Weights of a small transformer language model: rotary positions, untied embeddings.
MLP neurons of a small language model. Each row is named by its layer, matrix (down: output weights) and neuron, and shows model dimensions 128-255. Each number is 128 + 32 x the weight over its row's rms, rounded and kept within 0 to 255. Numbers have three digits each. A neuron's up and down rows have the sign that makes its largest values positive.
A block is one neuron, or neurons of one layer that tend to fire together. After each block is what it responds to, as a language model described it from the Wikipedia text at the highest values.

L4.down153:108171142090133125128110157103220128078115127131142129154114131089192145136139138136160161110127116121150133154096126068174099152176108137141147176142099100091095152136128180156151100094142147161080134066120153174168082101126131062108169116161110114124152088143114044104122111143106114131151118112136103101129139078072156103120137089142107102176129105166104132105164148198092156095188
L4.down206:111196121154130115100151192115180128077168116076141110127171091130104094075115093089091160129098172118075068126164121198123136127095099170186132147131157135108110122058118093132132084161126139096119166143119149086123156138095107094073087158112104126054092193153141194166141139114147100162085135123135152144125121177136098151176047186092153149123128120146150145167142146104137131163149
L4.down218:113074161118172155125160066108094109144120121087103129131185153215154173144114063161115153102183097104134096058112134096168136142132126151126174160166085145102128151153115128137149141121163113108142125107159148150154108090160062125214106126093118113133112147128183155129081199114117158100166135089126139124101103175175177151136150109164129134101158118072047154122161116170115183148217
L4.down231:170144127075109125119091129119125144130117113058129146111129114024149130079185139125144138119088086123140139112128135180089084081122160160122098131117149165146144098102094103183099165143155083145100141065086085118091178095202114081147130158125130095121183144153080153130116145106151131150104112106086168183126084089089135132113075136083056084111086235138124103146170144102104100150122
L4.down261:157111110136113102161148087176125144159135090091099119172113102049106108077140051162164128099091185156087129109119223142099157190118157085104187075179090125131134084128148155106108164120136122155113114152149116123075103148139119160156137171146109082109149124134100111161108163148151054156065099120166113113063177127113101088133144182107103114114080194129105066108139105134164046130130
L4.down366:183123109111150122097130114056124090151124176133170114152067137048131124130139155143160167125076170103151097097165113060154143153175154115125091157092128205137065149135115089146191114094114133164122104087121115123148084112111171137172101096125115164121170079114119129122077122106141118156119203170140127074162116058065170112130115076124084092087154182158188128106111112094128097070062
L4.down455:129168124142168131116129132097128154124178083176135174177179105142168158146108138180105173140138136149136111129118115115119111113136081165088057102107171143137046120072142146122146130110119082194129179098098102107126096073104099161128099129089131139148145123145110107154079174188200126133136156150140154106118156114104135079083128136083168086182090136132123212138105101127159072174171
L4.down502:093123126095135165135120193118120117161102139128104134206124178123136140158122147103146171115108141124125145118180162115131075171157157158096196164147164171171096180032121119126119115108127175151043125091114128134135149155126115124216124134101187184195172089154149138131164111154080118139096173144125191109133074088127132135138131138108085102094121150166156150114123090137128071034123
Responds to: Section heading closers. Closing == or === markers ending wiki section headings like "Early life" or "Location", plus weaker hits on time prepositions such as after, during, until.

L4.down90:159151109078073148106157138113106139190131172158113142186181131105117103107126163151141143151095153167124143137072204199117169109128161065096146050083111094082130165069114101147117080131153116126102136114151128089112104116124149163140155110120140128147110136117158149084126113087179092103062106173173129119115120150101192109100120168130107105163167102102094155130133108156128101151107
L4.down133:150141103153079146137106201086144187154105064120140154103158077140187106172130092104134124090154152093100122150150127137082091100131140156106122117128140058166098165086107116158108121157100089198157060124146088088171147108124134175129128077112128114137120101176115120141144131071169105113115083119143162153159142187138167160123068137151137163106190129142055181141195145113114091134161
L4.down134:117151139144139110109109078144159219127096101121121085150116126142127161126088144161168144118143065143133148120115120107147108180203160118135071174131122081170143165146127104070122091182107087133077145115155135127177148110123084104079095119097096087146109126125141172065150156124182117081140147175142093146093108152144153220055068107139072140129118165143132186087164107122116168117107
L4.down177:088119136108131134082106143131065128178137105091114138142115158120161111135142130106114149157133100086168191110109136080166088167169131189082108050075066135134147091035139101080137132112162109131166140103095065112136101112155152147139166087160172082116197111125130085157188111149146159117116124097110118136114148098165132109072099104143153165154188081164140123150122188129142141122125
L4.down251:126149156127170128146113128169167086143117084145141131139115161099115094103123111131125120158172132065088132125114144111113150165102119178115164183174113119143121044082203105115086132126089175156126104102144133081115180105078108104107144157125157104163205167127062132115140154142139138142112146151163145111055143134125137101109087116149126177149040106125056097100110125210124096149106
L4.down260:139151112145130104142137132141064070166142163165125160152126144119157089176159098112130125136165097143142124055155134078104086165174122137124145078119151090126138181000136091138181170156144147176066164123165124112179083069184111161107127108143111084146098151134149146153131134142140121152104164160115148159102160118090107104139084116110113127099062106158131125137122127129120129159122
L4.down318:189170129090142194108159159106137108053113134151163152075144142180151146163134117149136078164150119092072067120099145150073137151141106110146099121179150068091147098135112122153176174140206167091139113110130199091107062112115137136129136063121118059092128121147137119033116156044156092096148144088190145202127159130164101105137094091088104116105161143144144154079155161186152144107158
L4.down388:099112051177136177108100122126111125172101111126178124080099143165095132113174137130107164161171162151149145150107138115098059164143128120164058122101134099124185077049143084143103165149129130149127092122138107150146050142116198090180152125129123113176069094168143093137177129168145126060209121089162151105128135155117070134141128197122112099110109147165087131121188118118161110183089
Responds to: Football scorer-list punctuation. Apostrophe-comma after goal minutes and the colon after the team name in match scorer lines (Larsson 48', Rochdale:), plus table separators and result cells like W.

L7.down76:074126112145134144128113086099040092079157138125136125125049115150102110157161216122173090166133072115064064110133095098136142140187206079143152132131133135186139136126132159159139129112116093089102101136143129098142078080195135179116100090163129091152138138103129149122164133045136171160143145107092142172120163128112105112148134130136145093137090137122161116165145147130116134126104
L7.down77:096140138141152109097196137188080122119133102156141137145176127089139090097076075091102107141093126132157085129200156097081155127115150153116126173101107119182152155127120101168126121081141188120146180108091073102129131171127082179148099128129106172155139146106106187084126168153124182124098120077119108152125170179075145125162126106135116121108086134105097116116125126126107100136145
L7.down89:125160106082120090090164152113120139201129108114129134042109101105147076196145176120177163153173170151168126087096081091105118067105125118140116100107139111153160109151144071101121120121070098197087093157106160123132141113103113172163144210100122109095180144125108162108109103092142103156113132118127089085122097063079128108089055081144111100114141121117108130085116083158077080099091
L7.down208:144095145103063091161114178145113113115062110098083133096101168104167097060132183146148112111046112158127089068101123094124098127130171232137152099155085105064108127095108089085140118093164136157173060144192135169145143125121118131120180114078110120138150146136137195048172164150197152124132100166110115131096158130149073067100087075149124135083128154086089094128118106164138068116127
L7.down215:116180119162106111115125154147169179174172162083114143130092128144142146109119103107127104097132185107127089151101107118067119086109132189118114123130081148134086131143117086089091160131068135145101103195110124112203147118131170146170136167080164158120213120100125089099108171120175095157121126165096034147101128118143098071068129152135087150140113148133121109184148104171189110103099
L7.down384:153140079091084136088096159102204110173104165174177180147130133115127136147117151191188175087104088152113140130132096166124142131110124112173146121105129118121142142151208133102187119155131138095103147125161162200116098157140097136153103118105131175131136076102104153102169060070107141062116125151170079113213112196162163125194103117124161110111169149166116096165118139121151094085123
L7.down389:154168144073141116129141103161135084137061149107100107180148109159198150160137155209058138121119144090058145116146113111086164124162145184096140144131196133157126117088103154094132140094187147118078099160121137143112160178162093155144129116149193186172130142151122157117130114137054140035146168067093141130129101098099122159121066160123116133151094116139140144172146115138189100095102
L7.down405:134136135126181175125089106095143166164148125108125158157129088135073045167149184121104157118118151143152124166128137104124142113118189128163134106089140088123140068200132129129098148071153175142106153072170081130165127148143172147054172157089073133073107111131075137107152115164126098183124099120101097122158118041146120176163157182185184141153101121108187115125108164126147128113149
Responds to: Preposition before noun phrase. Prepositions and verbs in Wikipedia prose that directly introduce a following noun phrase, such as of, during, in, following, released.

L4.down7:164186172131094144099121174071131135151125207171089140123151164114120143125108173162076155115144151113175152113116094172134185083133150089086144117087122188130131150036116100156062171080095139113108124093109134159131157131115131128093109114096121142117113138146091117142138099103056088076162159180147136191118165088088085088124080158067155121090146135117127112117132113153169079159051
L4.down108:163152145163152146141163072073138096160161153122127137120115106026107089128086086082121104098151097113115135199179114143111221097171160131160162159094152067080181137138137147055141100135119146058103100170097144064092139103094113133032132167063124110145113090123116116099108110075096119125085119126153124157193115074105158101099175065126111170132128143145103111169130116104141152149147
L4.down313:089145138122150164099134105150207061180122172111147179127148152184076109153120092113150087151122173176149061180136095125082170145131146140155129071106152155114133143164103120154134148097118155133136201167115124118111153125119111188127143154153106165086108130137189136160114135157170111089073201099150095151119150110118097128116163145133135121104144170173129112141103142107123147082111
L4.down385:122188146165154138140041093156107124136144135187136138167107120165112113206142104131168152079161154086138101111174043124087158144075167125116173094064113109145132139074113104121143137146142087103110152136113077175086122140129113163128120079132054180052173133088101145124101112124135125156085114202137123101172116139098133171138124195163136113114131162140118139128109103240092135132138
L4.down415:175099188162131161136137060146121132087056079117151115159126123149144060185109129123116133133092122082135149054105108105069099153099095110142127165119093113144076124108144164114127153152137134089074099102132161127132108163125166136133171151117118183073147070104158133125073121133144099138144146089128099127144130125176138126187096209071192151155127121206119145103088191193186124120114
L4.down446:100136156194116164125160124122133188136167156172205106083148085164157123146104063061135150145113185136176116154093148110112090171169089033130127081145147101153155153113056139161138136122083073118096097057109115096149064122169117094090149116107120101102176130078073113193077099122166115096150085141116135160128150121101151082119128141168140080139133123177104119181098127145193162184141
L4.down473:169109084144101114152130143068136110082145165167137140113112119164138135084118116132107142204152119096081142118101112177148169119165163086172146106107157120097104175122126146107136152115123087109146127155155064138151120035181055087152163113115159118108125122179089168084117152165129152172139109165087100186137102126193110191144124120109118136112156115120151149120076174159165094150128
L4.down508:090185094156156080119090230121115134141111126184117166125086101092151094079178036168110125134072077108157173139151131137113105157144103164135110095092150120188097117101137092135068180129072139116137164065193126109183146110121109162134081115165115116128175084118122106167140113155132113182130064178120128116139159086039124122101134137127140152082167118124147146179038135089116099083063
Responds to: Table header row ends. Line break or separator right after the closing pipe of a Wikipedia table header row, e.g. after | Season | Level |; weaker on scattered prose tokens like "is a" and "93% ".

L2.down227:108145146132195146123154140135138135102164093170112139111158118117147129139130116178182120108069116129177117152139097111176095135134143179139165126151106119167150143134120113098046135152156140128067145098147111121177160120182134094172130171086142132154133078123074113117091119173135144056101206075171151055110207121117117076119109126118123067152170098133137088096104145087141117140123
Responds to: Title-closing "=" and word fragments. The closing = of an article-title heading after an infobox, e.g. "= Bart Kofoed =", plus mid-word pieces such as wh(om), Azerbai(j)an, web(s)ite and year prefixes like 201.

L4.down47:117132104118155130101154055157117140147087139094143133164126024137116125118116144123182164142105130122163145192109137136133154127093119138210131148135152115133120173144106156133091082115114142122110130072148140140165137134154080060154076134144141135137126173119134113134115104194135133163125165128091109053148164046122107179044157103113119106120083133141124073162123107129150115075168
L4.down118:151134071111132161066125106169073133130096096147140131125160068111129063107132142100127092155160121125084123107126183137133113094187171080192088163115123111097081133156134147177154120170108091111105162110125142144095111148179102156139123106150100168184058187105157129171142136176133163149083143151113077160129108063135081125070115127120173134139144119135073156149156152074161096092144
L4.down278:117093178124122162117108133203135170062151090051114135086152148169097189143199152156138109155169133136196127099142123174090117120135117115122098126113097083154108098139077211049187149153149105133121078163127141098145139190116120169108114125161087145112139114148088025155166101104101082113167089167046105136050122097167068159116125157125093045119176152078082140130128146113110093128089
L4.down311:106121098113130155176131115078129117136064201074172143159177100162115122090140147151159093095106124129106174202136151124129123147128150079144155132107111083160132088171106201146182097164123107148137129158167126109073156097159120049073084107176103110118091119065151121156107126098060108143122087142115123068141162055115177162127140102144113108094087101129141206143102134161163138146069
L4.down320:127097157117121127113080155167117152128164194103141104164144097158110133058172090127129125152121117112158151066127112082149143103117143098108144180118118139115096115184147180079167097119187095138117102119067125121150110114103136106187066142116160109125145101100145089126127157168142178118177135114059130052095140147092126068071159144147143079203119118102143182140108135129121163078132
L4.down323:075095109174193174168126122124166159120153104159115158128189050125121125171171116150192107156133166105104126110143156120101161154156118153184025145083102092087087139155066121148139113152142121150121179062131138140154173133125131099138136160142223106140088081127144130115122120135077155153093169180094140121165095101131078132098131124113083134135089118104132090149153106105138105097167
L4.down356:115147093075106158131152136111152136149122151156119085117119090116117080163141161169188100107136105083123121169066121135130143187147199150141125127146135163076063109203155145125139148106124109093113191121110079153175157097115116140181104126132182109144068057166115140069177154150103136172119142150069068090124130086138053120082136125169105136142100114105117125189104146136092150146121
L4.down369:134178088116124105153117150133085137164169168108114134084105143048088201141080117108165101095137121094083126130122108139136118190112163049136122116181171128175073117067156130145166151121034130165187135133148112144140106150095160138100162131157063110133133124113129110134140145093152122206129113188140165117143124123121152152210097166108121085105183123180108144140124079110102090097147
Responds to: Clause-opening adverbial boundary. Fires at the end of a sentence-initial adverbial, meaning the comma or year digit closing phrases like Meanwhile, / In 1924 / On August 17,, or a connective such as but, when, though.

L7.down7:060114179149122120131122186138194132135096158116155168189133144106143105112111114120119131157087142114139141118113158164198144122128154185170125170108140151065107150085128129120141171124127096171095083066091120097133109126030151106108097127145102156109110118122117121064112167149069098122173172106148148180128119126127114109096133180159175167122148153126100089142156127098181153127119
L7.down21:158104200132125112133100102148137125085136157133167126143113172163165061161162193112104128165160071117168130136111114106169136130143097124157110138101155070074146120143141100060138119158119125082065121221163111115143093125139145150106066118088128133123178099151120122121126163161098186130154167123139093140116092125144129116104146113177088136177102124167093154169178140155123148113137
L7.down37:156106170158134107103108124101150126122112039108017103163139133139139158130167100102105181102141130146171120105119126131117136100156149073099108090174173106130130130116110145094091143159185093094123135117136105162148067072148061128110120145112143150077116103118146106144114123168099091108162214119173140124156135109140101107093144124187124122158115091115097131123104164067125129141132
L7.down54:062116125126147128117132128129133174113091140131111172160071178091117156083120138093155151106138105118142078104143162088129099192099072155185098146095137148105121145145110134091176159101124142169104163119135134141172198136123163165112118122119159151144139147080102108106084147106058096144145190121121147106144105009157111150126103138150109082177071114106110172165142212101109106100125
L7.down56:091132148169125134129124098131095129138164180055162127168140140117106159078135147125140175136120148115116089083148065151138124109122152146166139195136139107171123108136108082091074113137122146148136099157103124136145177142100106187115112122108110076159112174059145124136144133111144147057171121153091140164150099148103136064098249185138103074179151156155103136110150105113204117122109
L7.down271:143147125131144126191132120102110148140153132084167154111161131227096069105141134132183172148114160078135124100160156138121176145174132102110201152121106048165119101095102169194144133167073135045078115165150148153166133100176150162115095093103160128145085126123122146128109164151169090173149159089104135129095168125108152152119081136087112129122055163115095105064141114086138199112127
L7.down304:064099150106191160104167120119115101135145124071140090079084125098112149129170143143127109180114081094094164090125127169176194173103094154114102164165091101137136142106100137140126124110125073183076143122106070135122137114117186119186127136169158081119111149130117136126131148139205152126095125226103080163104149146108147114103140096147148123110129160084129126151073126207085119119066
L7.down349:127136123087163077112171117155117156088108133153124166133156159117141136175117160148127161155143107129127145162088117160178141124154137099133174126106165174124118177136127165162144124124160164185118107116116095167145105078166087082117140152133159159120115210066052150123114122131146166184106129143111126141090175163144090079154102104130093122196138168204149156235165112103088130128152
Responds to: Subject-to-predicate transition. Relative pronouns (which, that, who), subject It, and copulas (was, is, be) just before a clause's verb phrase describing an entity, plus closing = of headings.

L7.down42:123124080157156079123136106191093160175170111149106158131140132115131148082100067084119095187186146164067163163107179135162145108120064133154133157131101136137190084117127121123095089145122132155081079129170085061144190166115130127186102130118155111147128142088087103108149176208098137132199117117123124142079175140125120179151100088113127134089146116153136122156072125141159180160092
L7.down173:155139147111148101071092151075127184139121102177185162064157127111151146206118099092079139148156110132077090157162092150150098090067095123084085089142121132121123110112180102133093118082125136116073117128137132147109190089157103119109114099087104134158148146188062196130063116115138161127102137182144167176108108094115194164126109077142102176103140137094118140159109110124130136099139
L7.down189:132119135107128118114120137159113144163128125162132111153136017132155118121104119143134117107169129109143095145101092107101104076143157167174124126142149185091123083138106158105115125118140146156145152104156150104125137153179098025187107113138124178150132131163150071103134122154178136155106107060061080108101114118146149176058087084102125177096127102155093140153098142122125136119152
L7.down221:112147152126097128142138077096122082198143134112151109073078156101135100177153213123083080110086133117108096128155118142130167133067111140093118139174140110193139117072122142124153200142142164126083068143122125158108122151129114142068126110136131194154160209121110083158159144092121162052171168142123051110142118000137100128129123157141131154124119157149103095136157146094177126096114
L7.down322:143163101140083118063092088094146145155114134113158121155057142138163090141137173088120151054144089087162151129122107107151160115118076112093186142091160087088112185134101120145191140127087088164213111127099155143141131091139167144174149087110160183134091184186107081104138154153108106136127151157155061052160161104096116115165129098139170103130124132128124083075127158159125109113133
L7.down332:109152067163124174150119147143025122109124164139106130089143110123139119125133132156165073136143122135119164133150096151060106126136101116166137097128186144160120096154126123161114181158161098125067179174137156132121167133139100114163104149128060087151167161217105164143174142072200135104158109160141062160080123077114082117163145094138154151114130121131083102092136141110159131133157
L7.down399:084121110107095114164086137155117155109092099164104127169114142146129123149173206147146043126096155132151129178138145135126092118121132142197130188095097127093148071061167178123137154144152098150144165141159104106110075212154149104222042106110113146066146119129152093137140132109099095081176130147131145156115172142144103092154137119087159107092115071086151121158131164080109104122134
L7.down460:137059115125183155149158069114135185157072164167092143192187022160128086112140120166139126104171090134106135126097110108077109123149167183171091169116124171119106181129087155131148111129177134103122144085133149075138189138189094086180107115100168152207132112115156124081144166151103157094124124121070065104151143116108102197058110097138092125106091132163151108133102147156151140113191
Responds to: Before a new noun phrase. Word endings right before an upcoming object or subject: final pieces of transitive verbs (reflec-t, all-ow, show-s, defin-es), clause links like so and whereas, and commas after introductory phrases such as In 1977.

L7.down85:142119117144111116142124109140105137154123167131131129129085089109060117139099073131164099108117113118147139134139082160109181130083170146042160143122187144051102183107155175154139133159171157158120106130138084109132161118081155129125133093123102161134106116163110076104108132105150132125152138126045136159150099085090139165144130121176123146115114142146122127199118081144187146073112
L7.down139:169109096108111069133159062115087119090167097082126131119089133153150131127200097147153135123086112098158167128161187131138097159073130079116132182131123122132113090158130124174116149160174133105150186132161122144202129077156175171121126126094122103128098126190133182136153131127114124114156126083092173108077077220160128155141163127106137139170150157074113131056182056106130119124107
L7.down235:163158128160128063191162158163134118167126087157136126151100167095163090138100165080161089174145100095116178144097178168107154135160038083036096115069103152154098115137222125120189150123088112168104174088135088149145106082133119152104152121183128135127078114061091122119139139103114084127155135049110074134167122104131132120093106140166124077101117117128090167141108104133157111103135
L7.down248:121102138145120129091148161097124165135132178162081137131121115102136110079175118106112162093103124127183180102120135085136161158110138105097150151101117114124139128134118123090126114138136084152126120088128122116133159130131135172101168127146148074137200142159200130130109107139147072042134136085098153117140133145155143095123145149123131133133099135100133143126151161098142122118097
L7.down298:156131121191119132122152141125131131109168151077172150155160153185151064152158142157132111167136097137152168162082095131156102152100135119142171124121169139092104111116127127163096088076082165161114107107163111131088152078120071149086149148116133135094170138131180127134097140107123089133137141162076135111129156089152102125124124141161168162099085121133188125130185096078090131115099
L7.down340:172103091085124182103115127136120164121082109117141150128098119150150158172110116185112171163139071081163137097168108141146071097098179119104124091100139161106140121145149143126137124143171161160122133127095161188119097131137058138112179106198097232093108056131113096121118145137126130124198165115149176142149104144141072134062073190168135122087119099114159166122199147174156124151124
L7.down373:129153146185052102117107076084172138119067103115113087081130160163077152143150103143152108124140104141138125156127108094157146096100147110099113153094078061167172128137141110125115116084189149133178110169141094138174100088133079066153118081148201120060107143099111108127113122144093114112101171117110148125087146190108147095118105070132127088113051129109114088114136109215155142102103
L7.down382:110063174156143156092119141109123159090096161052099127151133109142155183134160147172131115082142099156127186114139129151181135114155119146115131069160147126148087227138075101118122134086106154138132106152169087131138192131161065099120153128184130149055037090125146119129102149119174167144125064172123131064112106150125125103118166120192133089086105135130167190087125137068117137101142
Responds to: Table and infobox field ends. Tokens closing a cell or field in tables, infoboxes and census lists, such as ")" or "%" before a "|" and "Class: " in taxoboxes, plus scattered word endings like "ic" in picture.

L7.down83:124189174159108146096163141111169153175144188134124068111152129174094134132128100125141135096171120153143166163126098065173112115128129163116234125158135143109093133079097121120110150133144077178080199158155144163124087189129164169138138098111165081094153126126109152104126118121190148028117177151121093136166104043172132145100081072111142142189162152148120108059118128136141107134163
L7.down96:161116140126169125137172128183115073101132127135137106125149171159111095130182138149147168133164160096096123107096113137138154127131110115133079129122149163134132150061146135142154103119075169168100191118143139160159048065132088152077093148110115087135107073110123145135157151149115108082164107102118076168153121071093132093122082172119114203103179105084094153125196088103113074053131
L7.down97:100155144194125143174150090093154098182169104143091195144166098102148171184105117176176115137096160088110171123151202098087115127135119140139131114108076123094140183132134111164115092094148113143146153120131110194104127150102102109080190112070211132078125117132090134161115105105145125184132118041102202179068140128152146099176093100122124139121125113126091117144123133155135101065137
L7.down147:122182139195143140164159105129163105201148104103156128162187149099111116122126112149158133184119113136102066139208166084094100109150105165119132139126165065098123078055154112161112115162085131101092098125131120077135084175047127110115115093063122097180157120158177165114127153166150111133162145113106068131142091089101126182152145117148113153144119142108126157101089137074116126128131
L7.down174:139127180127138140111145138100093105135124121131148130121190128149196085119158098078102148075127143102091111160134133191138140152102120149096140157078118183151161121094150089167169118153150108133162154123094122115112120085149125049124135130072169209086143077156072104144098144114080133169129149097099105113146177161160190099141085148152148083110153149139112194117112185113156109142148
L7.down218:171100124156145115127173174172182088041152145071133103134147157131109168121137128117102207118090081109120150085099122116128162122109164135091140093124091099143120150113072084181182109136115079190087155099086101166141089120142165158068139137140121093170084098144147142142187106123133092097144113118066151125119111104033135116056141180129135140127147160161096139121119070093109159071136
L7.down352:134138130118114141116166116142111135187130125101090144140162140158146142135150121109096148141185102151109109140157113078154163108110154146081104127100132121148070096059117120097106118119094151152139127123098142128118110095114160095149154147074113148135142160189125186107109103125110101106149150178089106191117106004103105195126110132112134184155107130136116135100121118089115127218175
L7.down406:137165170130124132137142134115174166170090115128140110144135088159096136117111088187200140056112151109101120186163085155117119140079125130175097138099191127094145111111139100116109082111109125114120101181106147114142123138134134140163107142097107115095169183160124164145098137066159097063141199129124103079168130042125137135176070147115083152156091086117141157121189108140128221155131
Responds to: End of name words. Final word-piece that completes a split proper name, such as Cra-ig, Hu Jinta-o, Thermo Fish-er, O'; also the apostrophe after minutes in football scorer lists (48').

L2.down71:116121104183157122108117196078111174061140100140097188116151081127126131142047116153086073150054153106132167132072177154102102121123054102129069076145118107118168094123098078139077134171194139135181123165137097151123157103139145128093158140107094151122116172141152109130161159134118132120146114197147129148129118102176125145136130090091140142152110122128148117084108105148098099161151
Responds to: Table percent headers. Mainly the % in ±% or %± headers of election and census tables and blank table cells; weaker on mid-word fragments like Urug-u-ay, inc-or-porating.

L4.down74:166094156160127112121088121148126019166179146109104133056059160123113097115179139098082140149120057142094099125155128085129144059136138147166089137166123117185181109151097126133129163115157139130160149132189104088093166146175112114089103128177130086194121098127172122133143176108116121096167120174152192093136100138100113142126101129123116165112047157104137189112140134146160149094096
L4.down235:149113126149091093152088096120111118068180123145099081081109102069142111158100129140159083143152131148152090166092076132124102102090105119179092109109152127092215101125135134119074119097139122130079143218125148125130105096145137111147134170083129112136104112149123099118138153160135065077120093255085109139134200189061109149095126122130118093132071126106096100157132097103166133124114
L4.down269:166114100190058101186148132123085097109172152155153119092134133126125162140156121042131096133109131131099123052115110108115119177121119110200092185107164179120141158095176128175117144105144125176096120098101125123116150124095130158154137131131099093056106127144167119132149156141108162161137107249161149143152139102090116053085118146133115144159120129139111171106177122021161083121139
L4.down357:073110139120133118077131104125144168127153109154144109139096117082206143070134124137110175127130155122145131192098081156140124131133073164154128105086131131111074117219107166174100111118184071143139202137148180123099098101085124145073080113116148175125142138110109123112090177126151126143184126153093107106162098088126129169078127156164177100085074082117163137063087171165107138159187
L4.down432:103147104111107100143123144087123122176128141099154185161157119077195132146137192147165129100121143116092113127144133111107151168083146137123133111138133096115093150014169109159161168116118141096049125093122156112102178172126137174157142141126096178143103125095157119099162066105129122115104114255152115188160118077128080114154146076173112073129109134124117167113130097159093151121156
L4.down477:158149107171127119117179163109096120124173151132161083141068143166069133123109122108103130106184187141116095126095093127095139130128093087145095109129090111167116151153124074117095154116206163129124114165119105144118100126095091126153186115030180097137168136121181039164099142167157081076172107153116117127158148131109113096103206165146165127186153150138079143115147152058108114145148
L4.down479:193110192166107093151159086137146087107097155136126093108141083143144143167098085150145156139171129144123096122179237096119150100134159175101192141109128105117175108139110109123106159181109104121149122137134113071181112137130127148093142073148141096115108134206113099117102147097159133187079111176115117160105101096098065134138108161137110105160128082135108179156133071098154144156139
L4.down481:125165119123141142122074079096115141102120183127157168172122137174152110090153094150111144098142162041151110137109145202095118105094123144153129131132108157147176184096133116162084114086123117071088189138156192106163163087155111139147165137069143165149092105137119127154103108150123117122133206085083168148155121122172154178153082134072143112117141190158140085119108145078127144148099
Responds to: Copula before predicate. Linking verbs and negation just before a predicate complement, such as "is not", "was", "became", "been" and "considered", in encyclopedic prose.